Weights of a small GPT-style language model, trained from scratch on English Wikipedia.
Size: 13 layers, width 384, 6 heads of 64, MLP 1536 GELU, vocabulary 4096, 26.6M parameters.
MLP neurons of a small language model. Each row is named by its layer, matrix (up: input weights) and neuron, and shows model dimensions 80-175. Each number is 128 + 24 x the weight over its row's rms, rounded and kept within 0 to 255. Numbers have three digits each.
After each neuron's rows, "fires on" lists the tokens most often at its 100 highest values on Wikipedia text that the model never trained on.

L4.up1175:147112122143153128140168093156091129140144145145160169141131097107098127177130122161105136093126124105102140122132141160153196137166137144141137152118133101114110144161087128126157104151098095112099152140125108150105095110118135175095141145121119118097088165171147117137174118081139120116
fires on: ",", " and", " as", " that", " in"

L8.up1435:123140181117147102162132112131166127129130115125092071149182108106114154143175129119117111125088126115138143117110156116107165134126142121139157168155111119136113112073140137094133121134095115115136110110148120162093116093116172138096079115156132131133151089162090097086105164143150165093
fires on: " the", ",", " in", " that", " (", " to"

L4.up27:112096148165107092090096082137138109092165095119162123130156135093069126125139119116118077132096138108125125142102123102105112151136103114111132100135103103127095106102131131107155152140108118096097125106137105117114149155125118141133142097099143159159147163147142103158136111111146160102
fires on: "\n\n", " by", ";", " as", " p", ".,"

L8.up794:122106119135144147123103105111152122127117147146070122141154123121142147156115102136075127108163142128135157112096115151096112153150093155132089113090147178110080110101113103106118139121130143138167137150117120170163099093167108164119190128149104090149110070078162116122137117114151121151
fires on: "en", "n", "iv", " ren", "op", "i"

L8.up1437:136089124148114154121122080147124152114111102157122174148119089123097159110124132109122109132112133104119145085172156128120106117136122098146142159146124087172145093103116080133126117153127163107146119129139134164124130098100133121077097130160097099139174152089119149136130132079149095128
fires on: "v", "r", "am", "ir", "vis", "m"

L2.up884:135109142118147156071115105154174113109100126134140135189108140077125114151150087108154127162098121107097170129055159101154106148161095142091115097130144136139097097059159135115119142157163130138110112068138138149194108129118109137139105152149129101131096162110152118148139119136093167147
fires on: "line", " title", "cher", "ville", "ics"

L6.up345:145157134100128141109118129122139124156148130144122113109139147154127112140128098128156139126156093115067119101154126167117133107130119094104095121071084200159120136126156135119086107143132106083150105160108116087138143082165155114094162149160126153136113095135130101120116163105105116138
fires on: " and", "s", " to", "r", "ap", " –"

L6.up1362:088119110091146132119154121083140145143078140165126099136132167115110074143141120123168150121123113076155097147147119144126125159116104140062135164123170163151131114126152088145096149123104139124124144111144172171137145160105095077088190141122131093146165122135124098117165163149150136131
fires on: " |", ":", " were", " of", " ", " to"

L6.up1288:095153153118116122123148135113121099132130104133145096125143144146147110104127123086096139136155109130161099143130150141165132093130120115092137144133109128152117108118114102131132156100117152139138134155133129139140134114130093139155127148102068168141160146163133141047130115066141163175
fires on: "h", "or", "ot", "y", "it", "ch"

L2.up389:165088106160175104141063122174116145170111112128139067116155097089154121153113103118115125125140157132113121135116136120134132110137100079090151164143081127115114104138126140110122146110152142115137122172073120150141126132135130125122147132125145097151107130172127151148101124127143130120
fires on: "ined", " located", "emor", " north", " designed"

L8.up34:109107149127127127136137139122135136144093153147115139119101145137156075145102115112105121131159131127088116087115140098168128115098094156086095162107136119098126146107155092155159146124151087130116129131109146148107122138147154104094120151176165125175133105122109101137160138110163113174
fires on: " of", "ed", " |", "I"

L2.up352:150138192120112120131162191146162154170123119045135142093152140143143156084192139142122154147104103079158134122137134142139118175121132073120141140108105143104118147139152106079131109128149126124145140130115132121110102155143114094147159106108126138127118129114131142091134108106107163147
fires on: "hes", " similar", " During", " Angeles", " stop"

L8.up238:135097165136096144127142116095157140141096115128153170081109155127176108123126129155152148125142132140188102088143151147107181100120108107107122109094138124125093156142131116090152135081109134155112133124123154125148150115144163100085137121107130137137139124155185100118112124121118087138
fires on: ".", "t", "L", "ro", "as", "P"

L4.up1074:164143151137095105111107087121121172164176097137180127117168132107134101174120140125125120153122147109164129131109137100093124153139105141105144092147141132149130115128164103097112130138139138112125082146126126130147120112164162145132155174061120106125115156125126141177148130094100149114
fires on: " oper", " season", " draw"

L4.up983:094101174131106145148113154161117089142138117106150081106167152088118073115118152089116114153106126115162113106120115150117104094137133136090136122057116116135115133143150110155122150175124108128129136142126126140121124105130083091161115129104120176133122136139139124115082152111129103148
fires on: ")", " ref", "°W", " Racing", " services"

L2.up671:122122180168153107127110146148143099134128112121148099114156144115112098101092146124108140127151133136103130153175141138144155120138119116088092146127090135103169124111070146142124092135132107162119176096118141151170101094115137137155104169092110095141158114149121127109078155092138161100
fires on: ".\n\n", "==", "==\n\n", " |\n\n", " ==\n\n"

L8.up1460:147120157130121084136186117100103125090142125123148093114128161116172105160064121160107122148170127180114155140122154154125117173163123156089168110143157114102107138086147142110132115176123151126099102137137129135118118092142101136085114115149112144120124156148141129106121104124104109080
fires on: ",", "i", "-", "ur"

L4.up2:132099103112111150145135110139153104104151137161144127120111126088107102113104123102141124163149110143100123123153128131093138102130106126098123170136193146110124101101145107142123133146106110136141111158087157137151136141135114176112150138123144132149130118132171143149086135108119129145
fires on: " born", " non", "ient", " Rele", "ours", "ipl"

L2.up787:121123121099110139121126118074127162094140137140135123116110086118113087124120131167144125136153103132109159069102123133132107092122087156158140142155137143173136149134101194122145128190098156142119090121170126120135142137162179120129144095131093148107120085116102109096124123137082136111
fires on: "History", "ries", " subject", " Liberal", " Arch", " species"

L6.up1408:085104100115132136153118132114132123112104105118112143115106148101129151141155146148115118124118192089141117114159138129152146133145121156145146127115110132096142089097142146117136176079157123096146111141115088120153113143121115108141090088093180152140106105133127173127186148155111100116
fires on: "al", "ly", "um", "om", "ial"

L2.up852:133060129154094095112124129152154159140110151173098134159074107105131118124164111125101146174167164134164117098136105121109110084137154163136126114136114109100122112106124194157171133150132130129121097061123118163193133126117144101150125106109107115106108130149112129116179098173130103126
fires on: "ić", "š", "ries", " press", "iety", " still"

L4.up640:142169150139149093117167132129136140120148117126148067113151161088113088101130111127139134118094119118160076122084125106122118163108115121103133135121163109113105138142117134083153126123114107119136127145114134137139093163114110124147113173141130154078091117109145113120145146166123169132
fires on: ",", " ", " in", "ica", " Japan"

L2.up685:110103126141131113148098123152112149135171193146156132126117141105112115138076115119151111127112128141138139140109124171166133154151130098151113124139117106114138136156091117114120094130128140149156121132106185104107130125138135129148131129149143161137103164110109120174135102107138108125
fires on: "arri", "urd", " late", " designed", " particular", "alth"

L2.up107:136139130100124124123094105147134132100167101159149104107120146067120117108127157118109122115110116126113103097150129127158126156133149178127164123128065160140171134096123193161106126129090113127146090155141087134170122136073174141134112120154119134147155146122148065123097102150127111098
fires on: "ians", "acy", " between", " together", " Po"

L2.up869:111111147145072142069140155122127117139072155131126123099118134079137139143158137120124137133137084127131150105119072098173118159087147132134119106136146128090104128109102157133100168140185105145131157124129093149156099167086152105120119111104148152174149107128131140146098143154116095118
fires on: "ues", "ire", "acks", " release", "\n\n"

L6.up55:134098145139157086117158144095148176138142135112145079110090106111149175128109164170115151160152125120129105084087186121148093107128130116103126147127144156093145138130135169099133094206096156087153105089153169079099141141157093083143156116149124151108137151095158135094106087144096100100
fires on: ",", " of"

L8.up984:120136165114135132112119112113119132130094113118109134149100124168119066142106117124117153081135116088145139148115133138143111154126116098115145159138097146104118081117107082188128164107152121156134120166111137142146135108143148147128157131119092086089137134125149118101125098122128116139
fires on: "ing", "er", "own", "en", "ment", "ter"

L6.up1501:139124166145128153145154136087103137080119104120114104131158087115143130130148126161120073132060128130133122152152195125087153138148133081120171143131175146138145112136109123121074141127089134132096134132147142150091099100143100132136111161110170089131146139155121116129121122147134130083
fires on: " |", "ig", "id", "z"

L4.up1475:101120148163122103129135160131158176121118106115157132143134088175114093139119131150116126081118151174107141176147169136151170084103104166084134116116126115116156144088156158088137115131098129113117141110129112136155129106115092171112121127100108104130102116106104121109107108139138169092
fires on: "==", "\n\n", "==\n", "==\n\n"

L8.up520:154150131111100120117155154106077145108116133130150129135114157185090140130087155121161138159097121090131153070117126095162149141147133120105099138136091136149167145074155107112139065101117102138147136124115130162174136121140210089135116155137157113069170121171108158147105075137137122130
fires on: "o", " of", "ec", " by", " on", "per"

L2.up391:130089105123155100140193155103159175162093168137133101126123146116075127130126119136155148063133105097124145147141152107115127068175146127117116135102154161157101139121151134121145103161137142124107109102131114196102103135158136099153120150132124117141144120161139141105136110110133151175
fires on: "ater", "anted", "ared", "olf", "atural", "ER"

L2.up729:153119157155111167123151119097126112117155154082118118098099127104083091168095175132125120144146077125136132081138115151091100122124114140131153107175119122167137128121133182095140120103100123082118122116152118111137108156129148090139143071099136115121118120174136125105148140143146118138
fires on: "oor", "ished", "ye", "way", "ane", " again"

L6.up928:153120111110128098157129136111136145117146139160147114156116127110178126138158113115162125107155173152104155142088100159150093122109141153135116111152116130097072132098101116159122176147137136129113129135182105145136109185122112097149149128162170156135111149113133111131136136120132163151
fires on: ",", "s", " and", "/", " or"

L8.up779:116157154132122107104149132115127158109169138124164120128115164106117103100150145118141102129094094104160151095154105133091148174121125119080150105091121128121121149124133116133116130111141144128114126109086105132126128123109149145106094095161087143128186098161157127110068132144108122072
fires on: ".", "ai", "t", "ag", "od", "um"

L8.up1047:144145167138150147113153123160133134169112180123110138094110102079147107136118131134096081140080148113210123127149140116144102142122133165111146135127067136086111140131131067103147123122103105128176104119131143162147146135097149144079155153110149137125128114155114102114125139124098157100
fires on: " |", "s", "r", "inals", "as"

L2.up66:127139116112086124134121074094148144123094176125116100096114149114144091125115167145159125191141147132146130130112098125132118130088111154108139158121096108138117138095135124123101093111171104132133157154156097134146119137132109140157147085143129118135106105161130123108135155129178114171
fires on: " level", " crit", "ground", " either", "ively", "allen"

L2.up431:118152154116174097093141113164115135131102089163143146162164110130108137122148120142133162147110100127155118166146107152121107137141094154114094123122154120151120150184176143139149122101131199111104108135122152089125115126160093143137181134125114112109107139108086126108136126124137147154
fires on: " children", " women", " them", "ager", "ography", "iation"

L8.up1280:137159091077163120137139094112140107114166121117104105137139105103123123115165114074159162080101121076108094102104083140150064143124156139157142141119137092128103133147167122129133144136114116111116122080141182098158134124134144131129104130140112114108128111147125135132134128102121119071
fires on: ",", "amb", "o", "ist", "ur"

L2.up256:129130139138141095139144113132173137193141117116106140104092149084141148173161119125132155158147139111100145129160147115140145139138120137126117125129162136089117153126134105147122120130108115130146117121135158118143103122150109126164113144151152100093149073168124110115156125145126142146
fires on: "ural", " million", " collection", " pol", " Succeeded", " section"

L8.up590:128114179137131168111126155133093120107143101123137106113128130090113105163103078115115177112127106123146105166095166117127132161153138107158143126129137121092161095130104083152087158134093118137104162105115121145169140116124135128135164129129132120127122102121112144165085112145108152132
fires on: "ing", "er", "y", "ter", "r", "cl"

L4.up984:106102125160107107207114131192067118128106126101138093140106121143086121180114134127134124140129141118157127080165154134123117090119123125102187101135167154167115134154148160144118114148130118150137132105144123160146115142107151172141136112142124124087097090146117140125138116143137104111
fires on: " all", " million", "illion", " mi", " won", " for"

L2.up374:118101153093122098110144114128114140121179124104166112108110114110159129098100154128163139069177077113106138127171126131110150129133165114139121144123177102160106136113104139149126134125135173146124127182117159141111101155138141098126137096133121115122156132163173138123094111108105085142
fires on: " te", "inist", "aught", " #", " work", "view"

L8.up199:175152143130091151122143110144103117107156151136129119170106147110181127130151104139123138115112107128100139090113121115122130133131109104110157157125161179117134121151097120127109121143169106096100128147118127175122148130163131187154128121117129167149135128109118102164119118090083109140
fires on: "ic", "ro", "ir", "o", "r", "h"

L2.up612:131127160109132135113137146165112115126156118142159147152166097091124110146110111130128077090157147151137140094122128123158166115131147130128172142162180148160159097158168157116168161100092096146136149116150108130107147101109126112116156156095104164151106146136152114123142158114069164089
fires on: " line", "hem", "ord", "gen", " Far", "aker"

L4.up343:159163095147097152110098114108102091130096196147144107129151088113126131147122134145143068162149100170155142051128122124160125131144152108129148122110144150121148098122148160116136184108153156122135121135128184120104104164127130098144143101195128129130169125146101102122125137133130128087
fires on: " such", " ship", "yl", " household", " Kong", "tained"

L6.up1486:135138135093176082087131142120121106141120126152138127123164106127121169110125123179124110205114137143140123131126151113185149151118156099128148173149095083106132069098124146139128114120119117067161147139098135106133144102135102127147132155129176096112148170111100167158151135083122132109
fires on: ",", " in", " a", " This", " next"

L4.up342:126126150099153097090093130139117119087084121142178173103138133163083154103108114143164104123174140148102141161117108098115149120121161127091125120148131157114063103129145136097160155156120161114102185120178142132112124148146129136118149135152144116151143126136111113153110088113087141168
fires on: ".", " \"", " '", " “"

L2.up541:067149076102133115139170117127136093133090106146153131121129141144083133116155136151176132142152148115078157152123139115128117107127091098135113122135134190149128128153113141161134090111101141137124133097117164097117125115163105183186125133143123093140125118152135078133110112151136089111
fires on: " refer", "History", " Died", "uation", " replaced", "imate"

L2.up1510:118100148120128175136149126110123144177120151093111128098094152128094165119111148157123137145097107122143105151149123167110118113082124121170142103149132114119172144135155128134162129104122103128118157124143133119068149181139150146155130049132110141140140124099119118140143148144104098156
fires on: "ones", "ury", "imal", "lected", "formation", " size"

L2.up603:120123095139107139160160126112112142148122123144108130158106138090154122116098108158136139161147161115151095142111140111138149091117158123104156148131116130092099099152111104113148101139101103106160131139133135102113111145091137135163091101116137147087109101145141132059132108129158122141
fires on: "act", "cent", "ered", "ges", " race"

L8.up860:137154143138125126149108134139185116141128122141129127190140129125126081115135146129111118116128156099107121109133150111095133144107127117135115098150175140181154166097139142121103140108140120121109091135149148154105118102149130135115123155142129103109099132143087121136117094118114151127
fires on: ".", "\".", "c"

L6.up446:118147096115102105145095121152098111102094130104105146143113133160134137103130150136156139121196094132142105114168137142116130132113110106084135144083164115088153115143148130143149121129104134131119154116090086160149141159147087136114119093129144157150118130125084106172134105105128107147
fires on: " of", " under", " a", " in", "er"

L8.up1445:128158144145156106139124138097152131123080143158127111149150151125101101097143121162096125119123166132141135125140157073143190125117124120117129125144169153108131087087120161110116169120107124142125126093131129159117143149149135108162146137121131117133114122156156113106130117132133136091
fires on: ".", "\".", " ("

L6.up606:088127149142156146110094167129137126137141162133121149108103106120156101139104069100117117080128099115106106120160113109152161091106156117109141142125149163127084116185134157097142147152099123120070128122116114116150138117087124147133137123095097165134077129114095143142128148101155137167
fires on: " born", "ed", " published", " built", "out"

L2.up415:116118155148122109125159145151130138091095141119111098115145124146143113114147092114185104126094096121143163158144157116137119133127158120127106095143149155147111144098123151142175084099137109110187133120166124138135106160108134145168158083144103098160167194151108140125121145196145188147
fires on: "ists", "iety", "?", "oring", "yle", "ively"

L2.up195:149129109155121091110140137090141131114141123183137160125157104111142120109114106089157105138163094121109127087098131114156132135105142105095116128167136129117065089134153169127092131135126074141157101173083105092139121113139126151152152094142140106115125095116140146159136122137164119123
fires on: " architect", " structure", " Indian", " rele", " exper", "ali"

L4.up592:141107162127118082108133131119114172107072155127107146082171135098098144136210171107150113115103147117177117129106123132120127137141137097124123116120125163129095105113146146113155120121097119103152154119130119114168167101097120141116100135147101151149099118160156115152065133141110109101
fires on: " album", " film", ",", "\n", " (", " book"

L2.up859:093145112142113133141159102149098101128168123193172150131093131136121113175131142144180129121130153154090130172099112128085163102116101107111149149116158138130102095124127098160121119113111124125105134140109162113127122163150078193166164127131117099151138163112124094130137147142122123163
fires on: " −", " profess", "ave", "ule", "rought", "acters"

L2.up1137:124175129129120159134115159138112150126120153096183152109122109101114135121153144165117115129139152090119125152113124114168107114137149148112132146110169088096143111105115113146119116144117124135103117133134110121101181157099188120141093136156139130118098144098155134098072129129104125102
fires on: "ality", "ica", " Chinese", " poss", " Time", " Angeles"

L2.up1463:135139109133119155116113109130126103137156129124110152104100074118066115139144138147135108133121089135126085128097136149118126119089147117153101149086141144173123139108114117101142144140076140122102119106110105116109141132146114150140155139153144105110098118172127121152097147165176134120
fires on: "uz", "ki", " European", " fin", " it", "view"

L8.up268:153134094139128118145162169096051134094083142139118130141103109091099123109085104146148133128133112160081114111131102134092115127124155117112139102166135133126144168145096129124101120173141152138116139092147126143153120097167154137151131117134089073122137126103143081125148105111140140134
fires on: ",", ".", "°", "'", "–"

L6.up1146:165088147130142149146068118084127100113124147120166089109126148164130116112118092145140135124155138073106154085125153150077142116116127099150142124162138146110193111155096112125067139128129119104112106120137151156109104079162146081097142103127104102090199132106142098135154125133164108143
fires on: " to", ":", ",", ".", " co"

L2.up1295:122127154138105157130123107175113092107107134136118164119137147125144078155112108107136137076176135042117161083146130136129145122138131110147132102110125117091147135153135151124148172125104153105118116142166117115133139129131118121131107153158140173132165160102112152152095188106116143103
fires on: "aur", "ander", " race", "eat", " home", " House"

L8.up602:132131115146101149126151080131098127150147096152116113089124098152143187128139156134152104128129120123153125131121133122149104114177129109097168113144146173173124118126116107107111179118116126103163080122121121158136149114119118139130158089132133148135151152086121081119095128091107131124
fires on: "o", "he", "ent", "ob", "ro", "t"

L2.up677:150113132124114126089167143130125118163150119098095114153131169166120106087169156106101123163093130156123152082093108171128084090101079087144146097119122178094119147108193119109112095102127113143125138126147121167138107129139134096162096139165054108135114103108133131129116182145089136093
fires on: " Jr", "eed", " bel", "airman", " tro", " Mike"

L8.up1420:122130129114190112131146145160121126090093159135125163126140129095147120145109098172107101144104137134116108149133146135101158139133135128150155092130121113117127133158079170137107143148094169106127161162170108145172112109108090144126119133162101124090133114113159099157163099101151152137
fires on: " in", "–", " as", " —", ":", " through"

L2.up1242:088118089121118110155117091072106128183148128095120109171134141088137104106116152167097097135119149109109096168101139135122123151125094126124127139125107117123173115107150150142190141129101115096118145127143136123159113150112141098137107101140159104121137157146145124106089164131144146156
fires on: "raph", "acher", "aces", "sych", "ude", "ice"

L4.up564:122123086135135119155170104123124095124102092115139085101117123140127127128103108122099139115144162117138125149121077148153119087135109136124129104155125135119107121133111109090129073128105154131145111131139112144122161186065137083133149149154083134138071111131124065121127082106163124138
fires on: " million", "illion", " and", "ich", "000", " Education"

L2.up1266:150112110138099168123140100162127149146106131130178142137140138126112102186170158097108122113116146105134126128122171105201135104134084114130156127147119123126137165110104160131107131102109146103113155131089149123083133151177108107127117147152175115133116126121131114131093147133097070128
fires on: "ova", " artist", "oor", " television", " good", "ronze"

L2.up667:121109149109116120121120098138075145145128121125115092139216114104175103093103124135118083127122107148150125126155171130127126128144126168136150139086165125105133135142134143103118129103154156127116141155140173170136103122128153098086128094151114120105149138153134098131099146129116107179
fires on: "als", "ions", "ts", "aces", "ards", "ates"

L6.up882:178123132142146171121101121117125124119104123146133128130116139151171134098165155115138106108128136120094143064115114141124110116145131133138145144126123152143099104117165094134146118119157155102106114165117125132106107172139161110129115135137146147132116125132137146141111116139151178113
fires on: " and", " or", " (", " Succeeded", "'s", " time"

L2.up1506:125077156081137138114125130133172149153129134170131140159153146148137093115168109109133131099122111148122128118155173108141128140156124122139101119146205140187083093140097138152186106103103090141140097094132137129120152097137110156139119133139113154120143149122105124132091119158100113158
fires on: "?", " organ", "field", " office", "oring", "road"

L8.up1379:114130134177138143164077100093110117109104103153148179149133156089094136154174085120143144076158077138130132140108166136107090158118129120122139173158119118140131115146130140095111138167136148130132125162137103115163136102098118150135145102122089112097085122157097112152110087156114140142
fires on: ".", "er", "ter", "ouch"

L8.up1363:162152120121166107122115110121090117089134133096120145143160130102143123126138133166121172170114135137127113121115119161160173119119167106141124135115091121141139114113140141118111143108147161126156143148160068150121129104138108151167130085088065130116085145152093146108157113146100156158
fires on: "an", "al", " the", "um", "ic", "s"

L6.up1372:164109150165138152103151130133125165085134131101158164133163130125106119172116104145080159108144125170085115118147134151126121123166109127095083127098126134110136141165117128120124130158131121118153127111135152157106121118150109123112112111131110132077105153176169109107141110130091135088
fires on: ",", " to", " in", " is"

L6.up974:148114135104152147108098118106149162175127077165152142113121156103129093128149153142117078094101105108056142127111204171108136126143106165196133164146155080115114113093124089123139108115132129125181122102114175110121142166152122153101115111127166106091142154108131139130176176111166129162
fires on: " and", " |", " a", "'", " who", " of"

L8.up1081:168101076059150124116124122118114125134151131115142130103165132128101144137102132148120137116161156130212097116119128128071127106157144145131129104139104112126085145110120135111148118144116129141142126094110143138130115152093111154143143127154064183136109158163130153101151154093154109158
fires on: "ed", "ing", "or", "h", "u", "a"

L6.up332:157131112112117129119114135118100110129121145132142092140113125120080121158144121139127123149120174091127134096108064136151116119054135139108141124142107139137123131163099135114135124154094111132121114101166120042097094134114122105183113134142137169149065094162147127093138124113125141107
fires on: "ik", "if", "ak", "ir", "at", "av"

L6.up284:150126158118107085104121126120158117093093143146082122196144150146113139147141130108114109140106117095127129106137136092131182146195118127131138147131116124098140109108126129090161182127116168147085115139096145155147175077111177140122157151105160102077163114126153116147126131115146094129
fires on: " |", ";", " ", " of", " by"

L2.up1274:142139079105108100137125139133110092106117093156158136119120145132139097144157103123132114136164169157115099129100121135166166138122162102149125159136121061137124085114109141162065108124120111106124165112105124119171104160132134111112168137101147150155144135123137139091118080138129130137
fires on: "ret", " cy", "ades", "ama", " effect", " films"

L6.up94:110159109117110143121084116124129106165177127086113177138078096158098096100149136138137120146130131111162143183159113108163144089151121094098116143114123117103076093136156136176132126137137129153183138141092178169150160121115130112131089127121131110145112081085121179119136116146148124139
fires on: "ing", "iving", "ving"

L8.up575:164093114086144104130124124173117154118162145149091123156064123095154126114118123159141113097118122121104119152144109103146122142135120119157134083134140148134124152161121132138187107133141126136161163088170125132073105156202115085140146121117147134165131180150108117098142118111135096090
fires on: ",", " sc", " for", ":", " m", " T"

L6.up1155:116090145101115122125131121182148110133165174112086103095132142102114116133106142159127106139085133099147132138054107107162141103134122160136112145134113139114160123170167119126149154171086122150125125115134121089117103096133100123153125101148173117131166141156153095110169110132155101127
fires on: "-", "–", " and", "-f"

L2.up1436:149136145143133111127109107117122131120132140138134103112146090136183155140170135125150113135125157128120124138105123168098147121145116108132117095105104112134146150113120117111088164141148166130155141106184073115134110109154139106108151126127162085126163156122096127148110093146125120126
fires on: " |", " goal"

L2.up618:159122090112128121134159140128094099135187078096125170119120168092146134137126134140126110130115179121072187111107078116112130104122157132136166100122141144130116145145127167143122143120091147146089119103144123086136139162158108134130139129124147113142146169118106149123115128124113115118
fires on: "°", " even", "ided", " mass", " Died", " Rele"

L2.up571:119130158135114141114154164129140082145106136123086076146186153082115169119125131108124156145105083146136105166114122150119149080138119128177087169101083137140126121083129151134184165125145096100115167136128136120133104146174100146133120125124123184111143138114134177086143129110106118099
fires on: ",", ".", " and", " is", ".\n\n"

L8.up447:146124132153103086112083124116191173100121121137124090147166142132137085102130130143132141140157109128099131098174097113132154144179114153147101116136146176132102159116135085124117081096111170093157133115168116118128157096127146122147132110147119105121135098123089125129153135146134113135
fires on: " ", ".", "ur", "or", " de", " U"

L8.up588:147146148121111159126125136107116193112161125127160149172109138119145124139101114128143120129101127096137154149132158135100155095128138117105071109151100119108121119126118095128158089169142181113148121131146117137103098120115140164130105129088180118158131121078083116162146144090169145159
fires on: " as", "at", " |", " and", "ov", "ag"

L2.up1449:125161152130094133145121134119140128153099140117073101114127137119151129137098124106119150079118150131121064122146143142144160090136131126101155131092157140178120154150129154113133127157115125104162122129127134107101115144099139106165139153158111126090151127153079066137154093075137135149
fires on: "ized", "ired", "ished", "igned", "icated"

L4.up384:116112137084119178093149136118164091149104096142144139140162139099111132114129119107133109117128139129153146137128151124109097123155131084144151121112175156137099064147112163158122127115091127160114134142126138119110092160110142141131118165152121160131120138139125098118119104134131116096
fires on: " he", ")", "land", "ech", " written"

L2.up1192:139094139114135131148148100136100089117184104112135144144109139075110130107098143153149128124140113134126136132092115107132146114156132133140123116109152133153154128123097155118145125107118100117112177116127168105141094108143134122132145152103153136097173119140183155092132127147153094123
fires on: " State", "view", "ellow", "en's", "aught"

L2.up1398:125103142139106146126143092127141109103112170099125114116092065161100151166129136141156096119126078125082116144115128091116117124155128099090128115124142160145131110118138114140145108184122128135133095139123148141142137113171096137149105102154127107133176138099152135109141105143101086136
fires on: " mi", " To", " never", " fav", "iding", " Succeeded"

L2.up136:130137152103132103150150112095132147133136120160123097169117101072126145146119086133129094122110123154135129137140120090122155125096145166158131130139165169114145195162127104109144132160179126133132138148112107106131112106146147102141168129122117122103160140156117115112137090091134133166
fires on: "ues", " Kar", "aled", "è", " gen"

L8.up30:094125142111107105159140117110139122150107133164149148092121084132107113174150125140117091136114101128110128119163126167133127103140118133119144095124180203148137115128134121127142099100134139176133115128105137161124115170123125166105118125132093130133141062073164106119110130127155093085
fires on: "r", "n", "op", "re", "l"

L2.up1100:149152141104149099159152125119149096132162120150142159133096104142157104096139100142155085101099096167126095090126143129131163127095144069128128093148141138077126152178100135078071133148119089126138138124145105145145152148113140090118138148127175154102128120080095138146100164097135123142
fires on: "ically", "ody", "ately", "ō", " Angeles"

L6.up1315:121152129131136103130119145128093110148086122178097124145130143116150108065128116143097109133133096115140136113124136152135128106115066149143143138145128099124133141184129134121117153132131115123119135102109124119084136145121130151148131126125136103117143150106113104141160135126112111133
fires on: "y", "a", "al", ".", "at"

L2.up992:129110119118135144140132182136092125142118145106122081111182169070116139114133136116117131115137121136143080134136112131115149143143137104106101122132092078152135103107121145154132160108126102112157105127093142103139115145151159134119118149099110189118137134155149118106139170084093127118
fires on: ".", " after", " before", ";", ","